{"n_layer": 8, "d_model": 768, "n_head": 12, "n_kv_head": 12, "head_dim": 64, "d_mlp": 3072, "vocab_size": 32000, "activation": "squared_relu", "norm": "rmsnorm", "norm_place": "pre", "norm_eps": 1e-05, "positions": "rope", "rope_base": 10000.0, "rope_fraction": 1.0, "qk_norm": true, "attn_scale": 0.171, "bias": "none", "tie_embeddings": false, "parallel_block": false, "extras": ["capped logits"], "init": "orth", "init_std_qkv": 0.0127, "init_std_o": 0.00318, "init_std_up": 0.0127, "init_std_down": 0.00159, "optimizer": "adamw", "lr": 0.00117, "lr_mult_o": 0.632, "beta1": 0.95, "beta2": 0.99, "lr_head": 0.00392, "grad_clip": 1.0, "warmup_steps": 342, "schedule": "wsd", "decay_fraction": 0.868, "decay_shape": "linear", "final_lr_fraction": 0.0, "batch_tokens": [131072, 262144, 524288], "seq_len": 1024, "doc_mask": true, "train_tokens": 1518000000, "steps": 5557, "dataset": "wikipedia_en"}
MLP neurons of a small language model. Each row is named by its layer, matrix (up: input weights) and neuron, and shows model dimensions 128-191. Each number is 200 + 30 x the weight over its row's rms, rounded and kept within 0 to 999.
A block is one neuron, or neurons of one layer that tend to fire together. After each block is what it responds to, as a language model described it from the Wikipedia text at the highest values.

L2.up884,197,262,215,170,210,192,227,212,137,234,236,220,224,185,230,200,217,190,178,210,205,197,240,193,278,153,199,205,221,214,241,223,195,161,258,170,185,198,198,196,253,189,150,219,181,168,190,247,175,228,189,189,240,171,178,225,206,180,233,191,165,207,215,180
L2.up981,168,245,195,159,170,212,217,220,149,201,201,263,188,224,234,185,193,193,219,229,201,194,197,197,216,182,233,174,234,177,211,219,179,247,196,218,233,210,180,179,274,169,183,181,200,215,266,209,136,216,234,188,215,173,241,228,214,125,197,214,198,192,180,202
L2.up1102,219,218,183,194,204,184,157,152,171,205,187,242,208,173,228,163,207,185,199,207,177,140,178,199,183,226,181,160,222,226,205,251,200,192,176,208,199,187,240,200,207,186,184,182,241,212,203,161,188,162,205,204,228,191,206,224,136,154,195,189,194,234,199,239
L2.up1255,151,201,222,189,170,112,252,213,214,183,287,242,177,160,263,183,213,138,178,180,207,200,184,155,189,199,222,188,202,192,211,242,179,178,148,119,121,220,221,186,201,179,183,235,195,177,228,205,196,156,207,221,255,229,180,248,216,194,249,190,187,158,151,187
L2.up1381,205,173,155,197,215,175,179,207,171,197,200,213,211,130,217,198,216,141,193,226,222,221,231,179,254,157,214,166,251,233,190,202,201,286,184,188,232,192,216,230,201,177,203,239,188,129,175,210,166,199,190,138,240,192,242,220,172,119,190,206,202,194,218,150
L2.up2842,212,225,208,203,140,185,185,230,186,188,235,208,207,165,181,188,199,205,239,213,224,214,206,197,247,151,174,251,203,205,231,250,195,199,234,183,212,185,174,226,204,235,184,198,166,199,142,251,184,200,163,177,211,184,175,216,129,208,175,213,209,187,174,203
L2.up2961,174,220,227,187,176,191,227,163,232,205,191,251,171,189,193,192,194,223,199,214,187,241,261,224,194,239,239,216,212,201,184,207,187,213,227,208,191,245,222,155,239,144,207,202,167,246,177,234,255,161,209,219,187,213,250,258,231,205,167,195,175,183,176,235
L2.up2975,197,198,186,193,132,190,175,165,180,209,152,225,201,205,209,162,202,122,199,196,239,204,159,226,174,212,184,246,211,188,195,209,181,258,203,149,198,172,203,199,222,143,225,227,219,191,237,190,287,241,193,203,236,195,208,198,186,172,191,115,248,157,136,181
Description: Relational verbs and misfortune nouns. Verbs and prepositions that link an agent to an affected party, such as against, rescue, married, by, defeated, killed, plus misfortune nouns like disease, problems, infection.

L3.up957,166,228,215,205,182,143,234,191,188,182,216,202,173,178,217,247,206,205,226,179,224,144,176,191,170,189,215,214,212,181,225,198,172,219,216,191,167,170,157,227,190,195,217,226,222,198,146,177,195,188,190,201,267,214,252,245,211,214,198,237,211,196,157,252
L3.up2188,186,165,199,199,148,128,227,213,261,150,213,205,191,121,159,201,213,155,191,167,212,198,232,198,220,179,149,202,179,205,177,182,166,201,224,225,225,248,141,164,273,171,194,260,234,192,228,199,198,202,265,233,196,200,256,202,169,236,259,234,190,195,142,183
Description: Section-opening sentence ends. Periods (sometimes commas or dashes) ending a short general statement that opens a Wikipedia section, as in "Reviews were generally positive." or "began her career as a teacher."

L3.up2583,212,223,175,213,224,203,180,217,189,206,182,214,196,145,211,214,242,152,175,203,177,212,230,219,183,200,206,206,187,189,185,235,203,231,209,174,200,214,166,187,252,144,198,235,147,171,133,225,201,182,145,191,212,229,210,233,238,158,151,213,187,132,243,207
L3.up2684,196,161,223,188,200,185,204,193,188,215,186,196,178,185,217,182,202,243,176,202,175,238,227,212,216,190,263,248,246,215,228,238,196,165,244,174,253,225,179,222,241,149,240,220,148,165,196,275,215,168,202,179,207,153,270,219,204,161,234,192,209,209,172,199
Description: Action verbs in narratives. Main action verbs and their inflection pieces in narrative text, mostly battles and plot summaries (captured, seize, defeated, find), plus prepositions right after them.

L5.up385,197,203,196,199,192,170,198,193,231,152,195,192,254,172,218,185,180,201,199,212,229,158,217,228,213,205,160,180,173,205,198,196,225,236,235,221,264,212,186,170,195,202,196,193,247,212,137,222,149,181,160,182,191,198,201,178,186,222,182,233,282,159,97,178
L5.up549,165,172,236,170,169,171,235,204,188,242,200,169,203,187,179,163,131,191,239,136,168,213,189,218,216,169,226,140,135,228,163,202,185,196,196,188,188,174,224,189,140,174,154,244,151,160,200,152,160,166,205,239,201,224,188,177,231,216,189,237,192,205,171,214
L5.up3048,153,180,190,162,186,182,188,193,248,238,171,188,159,248,242,230,210,183,174,160,180,221,238,258,175,177,180,173,192,204,232,174,146,231,164,163,213,177,179,246,225,184,214,248,235,152,199,176,206,188,173,210,180,212,253,189,157,249,203,249,261,167,214,227
L5.up3067,154,249,175,188,153,110,233,141,198,182,158,255,214,176,205,167,213,224,151,143,212,242,198,200,185,154,211,193,181,185,176,200,179,213,194,187,184,232,187,203,239,194,190,207,233,213,136,243,179,205,212,221,196,231,227,176,201,158,189,237,258,167,135,259
Description: Word-joining connector tokens. Slashes, hyphens and braces joining two terms, e.g. guitarist/vocalist, life-changing, and LaTeX braces after \mathrm or \operatorname; sometimes the or and.

L2.up57,194,195,195,204,211,177,240,172,175,263,203,128,185,152,225,219,261,206,197,140,212,218,220,244,161,153,200,153,249,138,205,225,178,202,191,158,207,242,199,175,171,163,176,212,203,188,219,252,172,184,240,213,220,172,160,246,229,176,204,250,194,182,191,199
L2.up215,172,271,160,173,201,155,248,191,151,226,174,280,184,221,193,166,188,201,202,195,198,213,218,217,167,213,202,216,205,204,170,242,178,183,230,203,207,195,200,224,222,170,197,251,216,214,191,227,196,200,178,180,213,185,259,195,164,247,157,226,215,167,187,228
L2.up1030,225,174,177,194,145,166,246,213,223,212,240,202,180,188,180,203,220,195,213,196,194,197,186,214,204,168,240,198,238,179,231,165,186,228,195,184,191,183,177,149,191,223,183,193,212,150,234,201,212,234,185,200,238,242,170,233,186,151,185,219,197,153,200,196
L2.up1393,207,205,153,192,163,192,149,205,243,168,261,255,193,183,179,184,156,195,186,198,193,173,194,188,213,195,224,227,173,184,165,200,175,219,191,157,195,135,162,181,221,201,194,189,189,220,216,165,201,193,146,193,183,180,233,231,186,219,226,165,182,160,178,172
L2.up1474,172,206,171,227,203,191,205,233,222,222,211,214,179,206,229,236,201,196,229,170,179,220,190,251,187,192,167,178,204,184,190,190,174,217,192,216,227,202,195,202,241,168,220,215,196,187,169,210,191,189,161,197,231,179,266,181,145,177,204,214,146,176,192,207
L2.up1556,167,257,199,234,210,165,212,139,245,204,194,175,200,191,234,201,214,171,221,126,220,199,187,222,217,180,165,170,207,194,181,199,184,166,170,193,184,181,190,170,223,185,128,241,213,230,196,235,193,183,156,140,205,209,215,201,185,183,214,223,229,221,223,188
L2.up1820,235,237,208,225,188,181,213,205,216,187,229,215,189,201,157,201,166,210,212,166,244,202,179,227,205,199,168,165,263,198,228,261,190,194,207,226,171,167,183,167,223,141,126,228,192,172,165,195,197,181,225,254,285,239,199,171,228,194,229,226,188,213,190,201
L2.up2995,144,198,212,210,221,141,226,162,246,193,165,224,216,221,193,215,198,194,204,222,241,239,184,170,196,190,257,245,156,201,160,214,196,211,199,230,185,206,170,201,255,200,232,197,188,219,171,170,243,186,196,209,211,254,229,171,220,200,194,239,186,193,227,180
Description: Pairing connector tokens. Connectors joining two alternatives or parts, above all a slash between words (traditional/hybrid, chemical/biological), plus and, or, and part in part-time or partway.

L2.up202,188,206,192,211,166,163,239,197,213,159,204,231,187,179,168,178,157,160,201,219,234,227,227,213,189,155,189,173,179,167,164,206,168,236,236,197,218,238,185,162,243,118,182,227,244,170,204,206,205,186,202,220,246,203,282,234,203,137,210,200,158,209,219,216
L2.up1577,191,207,203,208,115,49,268,219,229,188,218,187,161,181,224,205,211,120,281,213,261,163,195,153,201,168,203,273,176,229,196,186,159,231,233,208,222,173,161,165,229,179,182,224,201,199,189,179,213,212,177,225,150,204,192,243,218,211,177,155,215,206,215,227
L2.up2186,214,195,183,191,132,180,250,191,195,163,234,209,149,209,209,124,188,214,238,194,241,234,163,169,214,141,222,202,231,218,261,196,169,205,160,273,133,227,137,182,240,230,203,259,132,132,191,153,250,240,193,186,210,225,197,259,191,137,159,208,228,132,216,194
L2.up2281,187,210,153,217,122,123,230,203,190,174,215,193,191,170,172,183,130,167,218,171,216,215,258,172,172,241,211,257,143,261,204,199,152,190,222,202,210,203,202,138,232,196,215,223,241,162,231,213,210,222,245,262,170,211,223,225,256,160,217,236,227,207,146,125
L2.up2418,195,183,213,242,206,177,190,273,230,214,196,195,183,221,212,156,234,171,235,196,214,193,187,145,194,191,190,210,194,240,181,210,154,225,201,216,243,201,184,176,206,201,198,216,200,209,158,169,185,229,176,216,217,160,210,222,215,183,213,247,232,211,182,163
L2.up2761,204,214,220,194,161,168,217,182,208,185,216,150,180,197,239,190,224,187,230,196,243,209,210,178,179,164,224,195,206,217,268,144,148,190,199,228,219,186,193,221,190,208,173,205,183,206,214,186,168,242,196,179,197,229,205,256,177,198,167,160,160,223,254,213
L2.up2806,217,186,222,218,253,152,249,204,212,205,171,211,187,209,215,210,220,130,190,219,189,158,214,165,176,148,219,193,200,175,230,208,186,268,195,176,237,240,178,184,151,194,188,209,191,173,196,181,260,164,169,173,177,197,168,254,184,192,144,186,221,149,213,190
L2.up3068,231,206,223,165,169,168,141,196,206,185,197,150,198,178,228,215,178,186,240,195,211,203,227,181,189,174,189,169,167,139,222,215,188,185,140,165,200,187,185,228,165,209,189,221,176,170,221,169,224,212,207,158,178,248,182,242,163,208,177,194,188,183,198,207
Description: Clause and item boundaries. Points where a new sentence, clause or list item begins: sentence-final periods, "however" or "though" after a subject comma, and line-initial dashes or table pipes.

L5.up904,186,208,208,207,155,162,218,194,221,174,216,211,209,210,201,217,232,200,169,187,250,195,208,209,212,209,203,172,213,183,163,207,141,219,194,179,220,193,162,185,239,180,232,157,208,152,171,210,240,198,235,245,178,185,250,228,187,212,161,255,195,193,168,237
L5.up1278,199,167,209,243,197,149,231,215,207,152,248,193,184,226,184,173,183,185,236,173,279,228,188,207,163,169,204,204,208,224,242,182,152,207,163,184,181,198,164,137,202,201,256,196,230,221,208,231,236,240,219,178,251,150,261,207,213,205,161,257,142,198,185,200
L5.up1784,149,215,165,212,139,199,237,147,255,244,226,211,200,169,257,202,278,179,171,211,195,173,175,226,224,208,192,172,242,231,187,196,168,173,150,168,224,129,212,189,194,133,183,148,183,191,140,196,243,161,241,226,164,235,269,204,192,179,171,242,206,216,182,218
L5.up2570,173,209,226,200,175,160,192,178,219,184,162,201,179,181,189,212,261,152,213,182,199,202,189,234,213,202,196,126,189,219,253,234,183,213,171,194,239,210,231,150,169,205,197,167,171,199,158,245,167,187,206,245,162,176,218,160,201,116,224,216,242,184,180,165
Description: Sentence-final periods in biographies. Full stops ending narrative sentences in biographies and career histories, often fused with a year ("in 2005.", "on May 10, 2024."), also section-heading line breaks.

L5.up452,200,154,217,155,218,179,233,223,263,187,158,222,202,174,235,213,183,211,171,237,154,179,218,238,170,153,218,219,227,255,195,197,209,199,228,239,230,177,177,258,253,141,191,225,146,176,209,219,217,156,191,196,224,202,242,193,211,180,161,182,198,208,174,267
L5.up1812,209,221,176,176,193,183,187,231,182,226,198,232,228,228,216,163,232,252,185,253,190,218,216,187,252,152,219,214,199,214,201,216,194,191,234,169,177,226,176,259,233,134,162,175,195,131,121,246,187,179,171,226,238,197,239,201,167,173,195,228,244,240,156,254
L5.up2259,189,200,227,168,252,173,251,247,173,173,152,183,165,196,215,232,162,167,215,217,199,139,229,174,236,181,226,253,219,204,143,238,202,209,209,167,254,231,171,209,167,176,205,233,155,170,225,185,208,156,214,210,180,192,203,233,194,244,147,170,242,210,202,208
L5.up2695,209,187,231,213,176,207,164,173,135,191,211,240,202,215,246,198,171,211,173,229,179,181,217,175,231,203,182,198,202,237,193,240,202,191,217,179,241,196,150,182,230,157,154,231,209,153,212,232,170,172,94,205,241,235,190,170,154,233,231,192,188,191,198,181
Description: Violence, harm and attack context. Function words and word pieces inside sentences about attacks, war, massacres, injuries or damage, e.g. against the Nazis, attacked by, had damaged.

L3.up647,149,244,176,207,168,169,186,173,205,188,178,236,192,191,233,194,259,203,260,160,237,179,166,181,244,197,189,195,233,190,185,174,183,207,214,202,195,167,165,197,249,204,194,296,176,255,223,242,246,173,160,174,250,203,184,187,227,202,229,206,213,239,229,177
L3.up968,211,208,230,261,191,166,191,194,188,204,157,214,181,188,237,152,213,210,201,172,250,189,180,223,228,209,195,216,249,178,188,201,176,206,206,169,144,159,183,214,230,195,228,262,167,216,227,190,208,190,213,148,217,209,157,256,193,231,186,203,268,166,183,205
Description: Conjunction after plural noun. Words like and, or, and commas directly after a plural noun, joining or extending a list: signs and symptoms, Credits and personnel, theories, ranging.